Part of a small language model's weights: 571M tokens, 8706 steps.
MLP neurons of a small language model. Each row is named by its layer, matrix (down: output weights) and neuron, and shows model dimensions 0-191. Each number is 500 + 25 x the weight over its row's rms, rounded and kept within 0 to 999. Numbers have three digits each. A neuron's up and down rows have the sign that makes its largest values positive.
After each neuron's rows, "fires before" lists the tokens most often just after its 100 highest values on Wikipedia text that the model never trained on.

L3.down388:508521471521537462566484501493477488479503500461502455508464529507501456500475496509497512515489526499474492492517533540487483523466485476489536485523433512493522533511507496470511451500509519444545488483469517493522481513507525482450481488479528564515491471534515519519513454499476496457487499533495488527545476526489508516475477496473477498484492446560545512503495492474540515481495509499508488470469474483489494511511464499447487505503477535542497512507512490507511502518521493471517498453500488445495536487485484485522520533483467495521582498489497511483458481478467494490
fires before: "| ", "of ", "|"

L6.down565:497507491512505541513478515516494505527524487521491482531450459487515483459515470507446479522486520477488496494498519489505556500506516508511512538484474520523494506487467483503529527500515516498485498522494500526490525482456489532479513490507531514498538484488503499476534495508447525444544515495506455522515482437495486470508469514528540505474518452493500491518519492499471475542510481493489508514539465507501496510499493472505494479538473511454513535470499532507482512519512498491468464525507499555533464488471504546556513465472460505527498531531493558505498517500502529502
fires before: ", ", ": ", "==", ".", ". "

L4.down138:461476472526491479480489467535478501506513505527447474539469457528506473463516508508517463512489539504506498533476466476483499484447516455527541526463529507503515481508498506451508517457486462458528453536508497499511535480519448506514488457500492561523501466515463486500539480534533537494498506477549488517484477488520493503535503493510459470479520457490485465502506476489517507548506460556483486512450466507508498532514475527497536508488458508494493514513442528501516528526489450513501532514495507520469511468480491478538508546497488502492479509506482515505486532512521530511
fires before: "| ", "|"

L5.down156:541490505425518513501498503488485543477455509526556471504490515504522547490502495497522503538472475549506479470465473494537528518512494486494521530472523512500519481481483525541478492463477547514504476503463524504447536521499522501508519493547487509563453552505511504496487507492468521487494463517532477526543491493510480497516523512494492501517506501500505509436498487487485474522518498504482549524449535506486454542520513516502558494498497484468509518502496494512468477497451528475512503452497487445547484487468486467518521504489478508523536476447521486532490508469497488510
fires before: "| ", "|", "; "

L6.down168:523495484501484486447485511489517480505522516496566499502516535505465498460501491479477478470531508527493509519529515497492479474537504517552491462509536492510501513510490445492490482508521519479540489467518510501535467542493544496479510507503486506501463499447454484496488496487484516543499553514501508488474511518561504512507495472527512497517488531481461540575500467476507521526489498544462478445479513494516462546510518489499504521523467541561508499505492490493550474497511493472483473505543528515474507505490522452497513512518481504551531480465531512516492498462479513507
fires before: "| ", "|", "(", "- ", "; ", "and "

L5.down238:532471500495533516526463500521481526495471465519566459483483507483478514527500513542492463492488505495506517518506527523477523576510504499532502488516487500507524456498503504487521513467516517502548453520500519503486506526452527517485512460474480556510532545469491482485516501487504466490482516512502503532475524500503456492481527511457479481487536463526524501497531509464511531524520501508524513469483492497500500498509553495530487467545485543541499499490444483522535514473477489454499476524518540515465461508456453468486490464482507492522526508492487491500489482498475505519
fires before: ".", "–", ",", "; "

L6.down122:460486475453511525483512531535482514482525492493503502501514466522433531512530548512525488497539514515493460477482507488463527469514495525547508464481465520508496491463519518494552535491496437537462477519492494503511522489503504442525521563486545517475475492513521468512483518503507535500523540505527478452509482530503502494486521492494492505478500489505498509521541507443491468504476548471468494491468545466512477484508450465503503515503514467520493497501498499536503477514527482526495528518537491500490443503516507509487497479459518487504478485476546469493507503484477457490
fires before: "% ", ". ", ") ", ".", "|", "| "

L4.down417:425508541473536537515513489511536480466497465473479503519505505530479501468514528524501492538441488501491460486484481482526483512489485473463453475490586533494510464508484477495482516540510482507484499514499531471460521506511523510531466477489497522513539540515430531512546517506478497514522501512538527485484478514535494486500520502541477538478459497498490505510567511520487484491498506486500491528492471547508480520525507500489506521496510497509526509494459483489455493459512522482486421524486493510526497524461470468480483483526490470501495526473503502506495529499478508541
fires before: "\n", "\n\n", "\n  "

L6.down400:498492491495524518494501508502502500528471513518452503496454515546528473444494504487517529558468477465495525540441480502526475473504538515553475447545557548522489457514467453466523526478511480487522477505501489535560504528476464523502498482485473528513482440509496461482502492520481483464442498514494506501480498432511459502507489487479544501481500521510498494511533512506473563474523504494497473498500512503522504525510476533509506486518484517474509511483483489515513490498501465507518482540458540505487515517486456480507492481497498487532513471493502488505513489493495498514
fires before: "| ", "–", ": ", ")", "-", ". "

L5.down121:460485479523527464523530465503474531512497508476499555484515515508486504471502504501528503505495472533503538551484488489511525516537423506498509558487500515525572475484520504469525502465474503493504497511491511485509550494496446506503517567517502504477513478444496544534471521471546498499505503472503512523467475495492501527504495478530480478465507481511484493504524536491510550460469515500486489523444507514506487477484497460509465527468518496506505511508490524499561514477509523531477528507462476492526518467502522523512500558463520523521492481544468526516516508476465562498
fires before: "| ", " "

L6.down185:509495466506480503476511500536509521492472496486534508502541472499532483496482526514500553502511483487527429502474529504515509507494543466509481512513485507495491496493496505496521482458496488502516461477463479487510483535496504485501490476497544552477483505543501511467501452488488473507463518507514536423530501468494499561549516443488467491527502481476481543483535467479507503528473540530531520485542484497464489508511526497511487498510450519493535515530517547474477529493518465524491505502480481479528489497532511527524550513500517511483516471491478465480508516465491488496
fires before: "| ", "(", "|"

L2.down452:506480500484496516479556517507485472510503508559508509527510462521507538481480517528499500462504519430486479506540459515497513496482503517517495499526538515484464490499472488510488530476521501509502501473513479527518465480515467495513488515462515515491511500530526436567489463452467498488510488489497486509488503504526488497523488467492522510538507463500533467462526475479505511525509483479506492486478507503503487464480543533488462514484508486454524482501493495493492501503541474464493537497494518525486466503436532543483467518490491435516497532473505536499474539524493488487
fires before: "\n", "\n\n", "\n  "

L5.down99:521495492480488504482505527473504477517498528543487498446501512506513513534519513496520539469493528520510531520512486501499513447543528528528476500527511515498517524501454502456549561530551470509508467464490502539510501549480543541499492508477458506490492479526473519463475487494522463514465467502525475545505493471464496539488492537508509504498499499502500463481505481515463467522473509524532495500570462502503483466504485484449527465496497475479500519493456542476499507490478440482499533540477485528548504455470489489504517480494445484512473508499485507493538511546490559480
fires before: "), ", "\n", "s ", ": ", ", ", ")"

L3.down487:543500484544526513484509509487515476458537488453491512494498472451492524474497480526504453543496532498480513438488576480548534505492519471527532484505481531481507493523501471486478510498515477480558503516476457505493546470564542544516517477474499491474517505520561489541484506511500523493506506517506470508462528484507490498544495493525506525485547487519497540534431478530525504509557498491500484482500511502496473532494490500486472443499497490487465493474467469526485473490521542501503503508495491511518500507477507487506524485481499506486523522508483516519495535489488488551
fires before: "\n", "\n\n", "| "

L4.down147:484467491552480435480493495490553502522471474473459523535502484511525497492502523525471489487504520482499495515495483507518477536487507533476476537501557516495513508515489471456489492515500537509464477507529514542547492519499481506483465482529466544477532480519481470491538498451513462550472517507538515521457490485459504498508484538499490517489545493481484539480524454447495527496485506489488537539472471481491497481523519498502499502528510513517528478495483479491487516478490507538477515473487465480517529470498468496511480513471458495535506516493507525526517515528489523503
fires before: "| ", "|"

L6.down552:532496495498508472502478539492472511482489463501480468492510531482461490467510484524480503459522534492464514494496497560440461523527508480497491488481529488485485517528527491519492517511519516501473488519486523514530460534466502491494520513492463498486490496435510510456489516466497470546515478484547525535518547492469503491496500520523505460476515497510511500479540502509504509505535455475493494529498501485479471507512458528486469496494533534513508500514426411504446499493484513485515506515472508546501448507482522513501487456498488470519486480522526489490442503527479446478
fires before: ".", ",", "-", "% "

L10.down13:484508522474463556506497527493505499534517522534510491489489496496487514463490492517527515509427506535494440521505503499473535505493500474516502485544536473538489477525489506488456474547521505458496515479531499470500458488494520536476494442498514479461473528531479513527522549528485485498491500475505484528535545489516522462488511493517503464490455504493527499521520472505504538484492517467496510492520479499471521474558529482509477500515481473487460513496529478472541507513501522482467450546498518540499491475516500503526515514496568480550507491495452513502524488496555537530
fires before: "-", "p", "ow", "p "

L2.down138:497481478495444515500509493504514528505500534526496429514499493497510479497486487467494481482468547507507481515481507514490523496532438469517502520523486510494524507505540532513527491456468498513514492453468493485535515481509521499493491546523503516565484528524493508489546538455476495511508524498487526506523488475523558510486476497495487470507501529512487534491522506514496513479474486483502481517484557515486457530521557481515475500447474521490493491507480511504525463432512533541482488484532541488457484516526497498525497530471464450514503476534498489548472489458506537555
fires before: "| ", "was ", "(", "and "

L10.down119:468473514535538522505493521482490433502508498491563521504476501499507474514538472496495492477520475479535498476537492475479512544495498490560485512501521485540471510501504515453465542480458521522477520501505492493559523483495488487507490527469507464502476494503516491511523487512523481493493524489508518472462481510503504491499453492495528527530479518509495478492481521479496493465502517482483498517502506508476461525529542527492594502514492493525442516480512515502502506472510448518460513540467538452529473499479499500500455489515472508486519521481520461478555511525515502497
fires before: "- "

L10.down28:490462488486511508505507518500526496534433525516531463481505541536532512512489474462488541472478544513448469506500490495455540513522498519539442517482485532502514487512511510504502503483493529466479515480468559498506444509452490487521467527509492476502465511512491533528547511503516491494503499525483519478494489533498513455511498490502532456504567449482514499544489492505526503477487511505510547517478498504530501502478504500487520544514547509508503491479478485442485487456500505509501483481500463492480511496497469496457496524495494482487505485536520483491489456485481494431
fires before: ",", ")", "}", "-", "{", "^"

L6.down501:486500507484526473470476499477524459497515484521511512511538476522457488447523499501524514528525497473460524489506511472505524508511494493477522480557521531493501480528506534483506538467522514515540476536505479491523503455561534483517465506468485487457446459534476447494483543491519515510491467487491457493506524474499488505499533472491476459453528508541483518508457473503490446524500473490498459484500516512519520506450465521471513503469498505491526453498491444468500487504471544489462493506492519484465476523482525490496494556497488478466555512506483489477519506500503514510
fires before: "\n", "\n\n"

L10.down82:500484523531479495504495521538503487490490491450520492453514513520501486478494496444490512486493502491529525513475511551502544478525509510493535491490468499502536525491495506462489494473509519546492488480489521464478537453514499496507479493529555495501504525490507528497459525518509499487528474543524498483475492440522474532448517483483508528488506536471561455538531482489531549519496535522455462487493532490501514574499516456485487460515517500509520537500525494511505526527525451490478523494508502486489500515492507538511512518487512482484481489527479507526473474450532511464
fires before: "| ", "|", "(", "in ", "by "

L4.down502:527495505531478494514509476519525532522499496470524488462496463446455495492469432474503504517510478479532500488503495517482516468508435498491468471495507483506483466466513495502536520496511442481531522484487486481505537484503529474526526538471553519526501516459521526515503532491486519547516471482463513476482526523504515501506458485481471500514500536517545558476502478505515493440486485493509497480522506504477515520489498541512496483455481470503469486506487569518540515501470496511517470510485508480529472505537470510511508512485540517517475471549533499487502509446468496451
fires before: "; ", ".", ",", ":", ". ", "–"

L10.down331:472529536496525510530450481535497475496468506474398465488498550490512458526508486509522511496453513466455534497497489564497529489494474471464499507458488505549461477479516490466481518493541516487496511493517472499504543471493500471496488509452473505482474501533495484504469493516449480531523493524484488503471492478481507540468514495487533477485488483503534460504528532508532450543477536538494517502515512543484517536506508520465494497496508494551517495523497551462494500493520475523471555484474516495501509507505485466485533501487491470516478518496468494531527498484522514518
fires before: ".", ") ", ",", "%", "–", ":"

L3.down123:520537545548487509525522505531483511504536486498512547524490465476540490522454534451515490478492476461530500446492481529536515508463468505473488496454507514465502481494541484480496456478473544485489473515504487446481512495507486487479481539507522524465496484512462529507514515515495487495490501515490481504485472461501503510499515484494506508469496478463511456464495472519463454500507514515491492559451486521493520507517528452542468459512467496478504478483510521493473519450516514537452494543498500508547487487514492488473461482487518463524487505462526518487490526489515498475
fires before: "| ", "|", "and "

L10.down352:481526490475494489504499483514500476494524508522475480544509526530510495517525474500474494476502492472428496513527506518479507532491514503544529512476499513524505451533534531512494492506497515474509503506523531480512480458513524474507472486495534467475493494508526527502503506479509542466499503511480493465474499523428547532466505524478537497536459486502551482489497474530507499490483525496468520530524511494465492496470503511525491480452542566540499492504471507488511505511497485481493539507505515547499482466473463487520515476505480486454457533489519422493551474480509514507
fires before: "–", "', ", "'", ",", ": ", "."

L6.down228:491493543515501565518472515486485452480491453518504525505493479513481467462498478505490462559475489526511510491472508507508477498525490507475494491479548550500503475515510523458493482520494486506542468462468520472534485513526472505521521469525479455467510465479483478515487509510485466497500494504483477509501480508486515494545555521520479459484484499501493523481548485489522488514512497503484500498486551513542530494508478535522515515517489486488493509475502490477524541484520477506473496487480496547503473506473511549532482544492471509485504552530509582491509489505510470495
fires before: "\n", "\n\n"

L6.down94:462517482502545426507519496429490510520484512523535491465477513478527523488464507512504501506468478471542481506489511512509587500506467512493490515476507473543501499507491478456499506504486458532493513515455527517525503546497486495497523517512557524501464495501523560472534471495536461503528506488470479498510519507486490467544504504501464476486499471533444481492525504488485473537476462468506531536489489505502531501503531477492492465468518501517513529559470488529507507455491503464504501502443522533469464488475489496491496483478476476475489470514497508521487472484490520480
fires before: "| ", "–", "."

L6.down103:490467510498493534544487483513469542482495469523471495505520544537516529511505526472475502538485479472527511509475459547485518463480515501524478478471555524474521509489493525523488535484521471500504489527477511529482494516504462453503477513544529505458478457508483483537566466540447516482520494514504491521483500520486507511541533541477505501508491512499515480505526440530523488518481548522499491479449490505542536495520458466522514486506483539517479532499479501522483461466522527495492451482493540505517487514531517527536505457525503479511514483498501474487486480494526483519
fires before: ", ", ". ", "."

L4.down104:505490535446496497498514458454505476477529495498468510504476499538505538539488476500502454527478515452473507491514522515548510500503495519489485480501479498499541466488489533494520553518507496452530473513521468501537529480525522522506485520460529493520518508478491486541543557517503496487531513512514495520496516498481510498458523507508491502493509505530536469529500500552501509523508507539527541519492507545458513467490494483435492483453481468485522485519481525505496522499490486476446527517519549518491495480452458477498506545487459443499466490522520541523501464505480523496
fires before: "\n\n", "s ", "\n"

L4.down336:527526490509506469533527498485504481472437517475489496547489513472503521545519487517477481489470470515521498454522505468490565512480503487485526510462492523503470476498550461473506486496543494486470478436477486517500521477492548520457507484464487500514490484492520484517495490486499559494494476511481470510568496460488484496489493511516501569454537510503502507498500491525514500480497513504526545537471520512495512511480482483459550526533484490489458489500454525487506478483504446520488528534475510531471492505533481523507504521510481477506500495560488503510495506497516569456
fires before: "| ", "|", "I", "of "

L10.down72:532478496479529498489470529509508481523566455502547499510518537464508486492501519486523505522484474519547491483515497520539488539489494492563533543492502493474537520531511520520495465475504523488505506488516526494504525544509492474544496505538475510504486495489468498485445493517531528534510453511448509494515487524543523475484517540468546476492508518515478470432491489462529500507516477498516528498510535565508459515514463499515489523507508511492469559495537528474534502499489512514492517528501515521517515509461501478498536522462474523533511499496494535510530509463451521528
fires before: "| ", "m ", "p", "km", "km ", "0 "

L6.down349:481490470488525496487516476507537513503523505485519539439522480537506507505501522525504504519466507470516468470487499474471503502482525501535481462517462510506547478496500489509490466477468532513526476491493517547512475471525512476493472534522522483534475510525497497537507511516554543542513551445517495505501427511470504517492496496528489511552526485501538506488517494523507522458520511493509536511514486492548512521507539492502532511515545426491527512494502471502488476480515475493446514534430518477483459496544546482484492494488513520478537518498546475511510478504481440495
fires before: "- ", "38"

L10.down188:495499482526498549523465505497535446494494505507525485517480520479479491485533456572488532494496521524495503497460499512514497484483515454552513492503466499519499482525512491494493472501484505515496443475455478526540504540543443492457538512549532484536534524494499492487486509508511503466496518497492499517504515512513517474542519453472437502501491550518471541538522568524514509493456503512526494516476529487491501511496490500517509539483491501488484535469518533492496494441514432459486518505485542532549506531485503501503489524509506507510481495471492477504465469506475506478
fires before: "of ", "==", "and ", "from "

L5.down391:476479502480486483459499495454527506488527499520561499519551454474473497487471493504517484514516466464485489464512524512506472470501499486556480462504454506506485492526507504526477536479509487530524495469491453484523459477501485458456485504422487511476488489488493479491522498532501513549505514533508486511453504500495519512514538468553511536487479474505499509533520554501515473465503534501491508509518491516504504482526502518480488526483513487475530506536500477475461484519474460518526491497504532518518484471537502511518512549532452457512472492489496463468481528486446505515
fires before: "\n", "\n\n", "\n  "

L10.down76:475530579464509503457506487492477514502492508492480479512521566484476443469463483525477486444508491526477496511475482530498546495482513463436474474495522498476522487512493479466471488496547497506513462467523519545470520508459539503475469494520465489492515484480495529507485449479469544500502499491505556482487472497473507501508474477521469499474537479518514530486529501504501471505468522500481495498502476497501474517476544510470514515457495508481512514496499527492548527522543523483476493481508500512496523497529526466514505472514467512483523468523496511483489465501483494508
fires before: ".", ",", "%"

L10.down133:524518523496519528518550484500489484529479474458497443470501531479547472527514475485503490461514486480487464502492453485494492516496523465552507510511517490485553464492487449479515502502539513483502489474467505535474523515488498466540462484484482471456503521461520538521499528525489516517484537505504506512525468489494524488532509525468474499458499496515547468504511523529545495478492534489514567478500478515493496473559464482477529501556511494502546493524537488520453485514533501471505497489471471494514491526434502525484492471509512467504455497541485502463511497508475496502
fires before: ") ", ")", "-", "), ", "1"

L6.down405:518502493501501494521505473542528516489449510543501518487471502495474542461531490514571506510499473482515507470456511493474516483511444505471464430473486506516516523520461477494492546507563461503506515462518480493517459471516481495526474510454475507460485461528528504477490511531484487492509501469506539474455559464476506509484498496509482505507506492530498489462472497486517501456508457488472517481507475475478462544512487536488529467542484516515544490483481515504484473531508488504504491479493483534525502500489457533512477554513515452504489532492520488504507524467474483486
fires before: "| ", ". "

L10.down526:507530511499494500527477485457494560504514489460445502461520484478517509517524486487475512451527508517513506448466517490487498537484494534461491497503499505534509497519510497456524544487540520494492447487518473480541511515510460499519494515483528512483475487490493522490496486486474492510489455499526484482460537498481474532523492506474535515528505531502487540450462465504558481483503515478466503455510486453442531507504499556516494537528530487495526519514503521514516487522495473523499547492491519495475475490481464536509449471471474521529484526526508497479492557509544554512
fires before: "–", "the ", ") ", ":", "ed ", "."

L6.down143:552497517506464492539487501531523491462508505483520459469486502509460520449481447468456473483466479505556506512454502515514478495542499524534522487530502517489484484549500522547496479510483502454475488477468512501469499506511494503526458493484522512501475480588480501489478521513498497469502476462478511554494505511484462499487489506472432507489522475490490486517501521498466473498493486477501482512496450492515525505504537487504530497538521463501483516506502550501507481522486483495514508551470511478476492482522480552457479536491497521469506474474514468506473484502481554523
fires before: ", ", "\n", "–", "-", ")"

L4.down217:465498506500469479497472483477509493511412524498500496516479512498493569481472504517513516517504497472503508505516521505484446513495583482525500497504504488485515506459490481463462490478504540491520433461482454484466527513489513531441511478521488511483504515485503535514493512539460522494509470526558451501491490485519468511503529486512481501455503526516517484523511476494529479533452517436508472532479487511484483518490535497526500483535504464537522476497523533486481452483505510509506541441553500510494484513533461506497492474477505471481565548499486493488492497485507524484
fires before: "| ", "|", "(", "through "

L4.down481:462538500498482517485533488497479453493527531511486519548492454526501523530571537475488481517511495501484463506492528515478516477515490521512555520459528531530503517477474492506525503528514488491487510537502522480511467509531475458534473477450491497516547487508537490508528533534494488500581517500519453487508467495467503495487509541516487510501490465500505518525518481512510506501467527511448534451497519498459460523528493464531483488550480430531526503529517486488510496533500472465501513507460555486527508512508509465502475492480523465520527464492513480516524493505537500481
fires before: "| ", "|", "% ", ".", "°"

L5.down344:503495533479480508487508540470527502498513461517504520501489484522507517533519541484489480499495491428508510520472503505493528499495532500528515486475502543447503490501510504493471538516489459552522475486500500495479512473492535533491533460468518490494479505456474520493475533513513527475467502490477445489520503537499538488499475484478522463517528475535539551499513454506496533508536487480539504540503444509493458479539487463509496484529501510493481476471533540486531525509521460495439476502501542508521476493477474548553501482498526466470478506508487501529456523486575542492
fires before: "\n", "- "

L2.down164:531442479517481473494487513451472496527485501543470515492496472487494540486502496529509528540489500480529539521476513502552540499499480525571536463553473525484454471486504485521464508511486532530553506511496519491491514470483528531454496523503483508502522523510493470522465485517476483500486458499491529454506519475512494498526511518497528491526544490497476468460473481530486483489495546500461525495477514505481472517475498510479525487519449468436460541515549515471492494493481515515474521535514497492518509532504474503481524500492478481498472512506526483507476490491481560553
fires before: "| "

L5.down44:482451468529505505462527507485480513507497507463500448536501459515516492492530535536508516542473480470506478500460533487501507506494477529554487504556519497512485523461470511481480497524547489479516448478433520534497480487461471484470507504493507516499503490554453508522519475493502492517495494482487502462511476493535495495563510520502514524490463458509486506496530490484506505455535478526488495538538494491553489509501503475476511522525519472489483494500519490499479497466535429475477534518459536510525506511527511536513451498489488472490462507518555486520484498513514476503
fires before: "of ", "and ", "in ", "at "

L4.down158:520488510496515515525488535548508484495466486484486511530503500494501495526512504512479509547516520507472483511488449495504533515552464510530508479494497506502452488469487519494530504479495484493501480516506478489513516511469536512496461459524486455499427444480490495456481474465467519500510451491480545534485460473499523487523502459481507493511533470484480489500513470492471491505472501524511488545570428518501506512549477499496518472505502475533519461550495477503459492448500462448470510515514480499527505517419504487493497531510450506474484514526481489486511511523459488496
fires before: ", ", ". ", "a", "a ", ".", ": "

L3.down393:519473483527529502465524501481461540510484515529539517480499488520548467490501528481487497531475537442486470503552493496503521514531515485503466495547516498507502479482466519498506501522500536517503493476511524516497480489491510526478486509518507477555481487523522568479506490517542503492445531491506507499489490528474493543458539527560501525493485514511531516475537479469533525545478519468495456491483496537533506498521512522503563467516525510521479531496508510480497478453459469514487485520505496501474498526475466466477485496519521463485509471504486474484516469508491481474
fires before: "- "

L2.down410:511464493543524485461543477484504444539487503483498514495494496473488503516481551486509532512481496522511528470491517528510532466487481471465470457457522548490504500504519547510473519511485493484504494470472475547499486472501488457482537492529545494494542499487482512490474498544478500459497470521497505507458484497499503546547511443476520504490467523521506539490528517544457522503519536499548497507509501470476523500507475489474525518528546477508477473459481536498533519504535522548499509556467498502527490536532471508529502557524481531494498482513482501493466457459471522481
fires before: "| ", "H"

L10.down322:502527465507489518475494466515495517503508490501535518497489512513537515487453482482508487484524536487518478517503512539530528473482476475535506490518494499518504473530495559519510532484505494498495511509518509529532540528524522473501508539525517521441471498523482493511505503493534518545501497505477508522474478530533444513499494475514512511485434472525477518482555519492465534500505475532546516499493472522558502520514470464460473464497514491494463486455529447482449536521515478537472516507450514439535498469491514501490562527497521529462474492510484468504478520478527475487
fires before: "by ", "| ", "the ", "-", "a "

L4.down199:549525445502501487537445500535453525523515475507435469519576544468515512505481476508478524500487482492508504524502499454481479521533463483494526504485485480482475492498520515520471501427503520486507506480526502507469484480519506483499479475500526478481482510474492514451467475483507516471497479474487489453533486518532508492502492507480484509488456504547526435503504557493532476494460530504492467520562522467467478511487547502484492475473515515531519511537482477475487492475522565504538516530486491486506520531494492522465538506495496522494495484472486493482520499512498519471
fires before: ".", ",", "% ", "tained ", "″", "2 "

L4.down435:531466511494508493541491559509496476485467515501475446507531504497500497501508478548498512490483487519484450497494537530482513457531485486490493504507496513468505453520515498551463476464545494481492503456509553540502501491507527505501461490437521543492449522463543517455507496505514524516508462513466500516497471478503517456533488549497473480527506511549506511507543472528521476496479507481472554492527495507472476466478503516490518491489501530494552511513476506495475520517461507451474492482506530521507525530476501486471512457479479516509505486472480499509511484512492479453
fires before: "% ", "″", ",", "8 ", "; ", "7 "

L10.down501:506504469488492458469466533499518478503507535486555513501531492504499547498484468528535526490527536463519494499458500510466480521501458501476539498495471526513495511491502481474491511495505513507458525487512525470508510459500554489487435475517487497439517500490498506513550491486468502532508461485529500437517493482524490456445478540474476497484501494506495504484495515512526525482475537501517507517500480489444507498473529508530525536535497482523471532520578462502495523484492505487519531502535533527505482513487514493508508510496519464505495503506516513445509444495482514503
fires before: "% ", "| ", "%", "0 ", "2 "

L5.down75:512504457509517490497496483464483492514468479500533517505503478524474495542427516481509453488457509471505494500464461466524492503478478528520481533512506475496512459505453499511527505479470507506538489519476464510526505444516465529505479535532491535511496490488492516504530482500464500493527492473491480503512517487503525498484493475507565504495483478535491462471543497529500515509522484478556507484552462524541496517528521459496507478511476574508516450507545504538461482494527502491486500533498511471534499508526525541508489459472506458509465463530521498512524498505551472530
fires before: ", ", ". ", ".", "\n", "ly", "; "

L3.down81:517505521501517501475535482499529497484491541494475530508478445488489509521519518476497493489483498478481493549498499486556507465457481516499486465504516514483469499482478456514508524504514468568524476468520495513520503523527509488478494537551454495514533486488514482449520523566481509500491500510498536479481480520491511529520498510554461475522511483498495479474451488494520506498548487512471511490464483465524506529502486570481506467495503504483486497506514508502536452506484506507510496478505489529524472518500523526492509440522483454489509499487528497540501542495503526508
fires before: "| ", "; ", "|"

L6.down176:509483492529505539517556502499496488496495484502467507517482525522509506497469532512491485516489541496529531508472487488526496461452534499506521458488572493496504530471470504472526535522502485484514501505498488504519487517527503489478469501479455488466540499526496457475490504501523463503524467465498523555519467462547507471476505481517560533510523530493534496488517490524478532526508549532514531496474453481516474530500510489508493506449519528472529483495512544528497519486520526528521501562509497515502505489539505509506507546471444475531484513440498480533474512510463519501
fires before: "| ", "|"

L5.down208:519532471471487560497468495548540497491487501561548482512451543513536526481489545542468528514467496492471473507476512498479491530486497528547483493493514513474518503497465498529493459482526521465505478520481469537469521491514527505495484439486489505510484509490456518517502508520508510457494444489493525512489491497530484515543488483518475502483522540469497542508532507522482501537484506501562498549534507512504519500489509477507490530532508503501491503463526496473476485484520428506498547453502475482562553475461505517519496461489510525492474545446499471510472491496511500479
fires before: ", ", ". ", ".", "of ", "\n", "; "

L10.down89:517492487501507446534483464535467497478487540489491482492455491514489486482481502527496465475454513518507480549470540527524451480523517507560451538555504494512489527530504478527431487485470503462477510510485481489556513520505498460484536482508502483514525500483525522505484532518499517491482499502516486522493485489495466546514498440500504489524515527495492474498484531543501486530497505515535498528497516484491477499508480485528511498465513517477538458490513505521452464442508503508496522554534475472477502495524509500492449476486495535491511507503518454516523514475546500548
fires before: "–", ")"

L5.down541:510505508464504450518542532507472487495499502475544475489503488505491537491448520519511515493557483498493509519496513487511475482514514475533524501478484490444530512517541512520478519531498513486563475525532506500459485471514507515482555505529497507527517552501513468537471484495517474443503530491480514489485511545484507507477503498494468539562533488491511487498521526489544536492508429512483500473485546489508480525493511519503512506522470493476558559467530476512548491506449511499495538473510487497487512460532517496517517531481506498491503472513502484528489513465445525496
fires before: "| ", "October ", "May ", "ce", "|", "\n\n"

L6.down506:514493513525492502499455507504481501507497481518488473500508507481537513498502511482450526536478491452492500507472509523446502517512479513551471513494502486543488500469452531482546485532484505536528490480493496538543474536479495486439442471512494512497480492490476527499555466522473499470481527503518498493525525478498527489536494484503515542492499498500524504527536449535464487510528509543525480509547465471508478483521520448545460535506497511502491465473528531482501522519536451459476507530486484494546483488497487532545502481531500506443493483545445499543520503493506533487
fires before: ", ", ". ", "\n", ".", ": ", ") "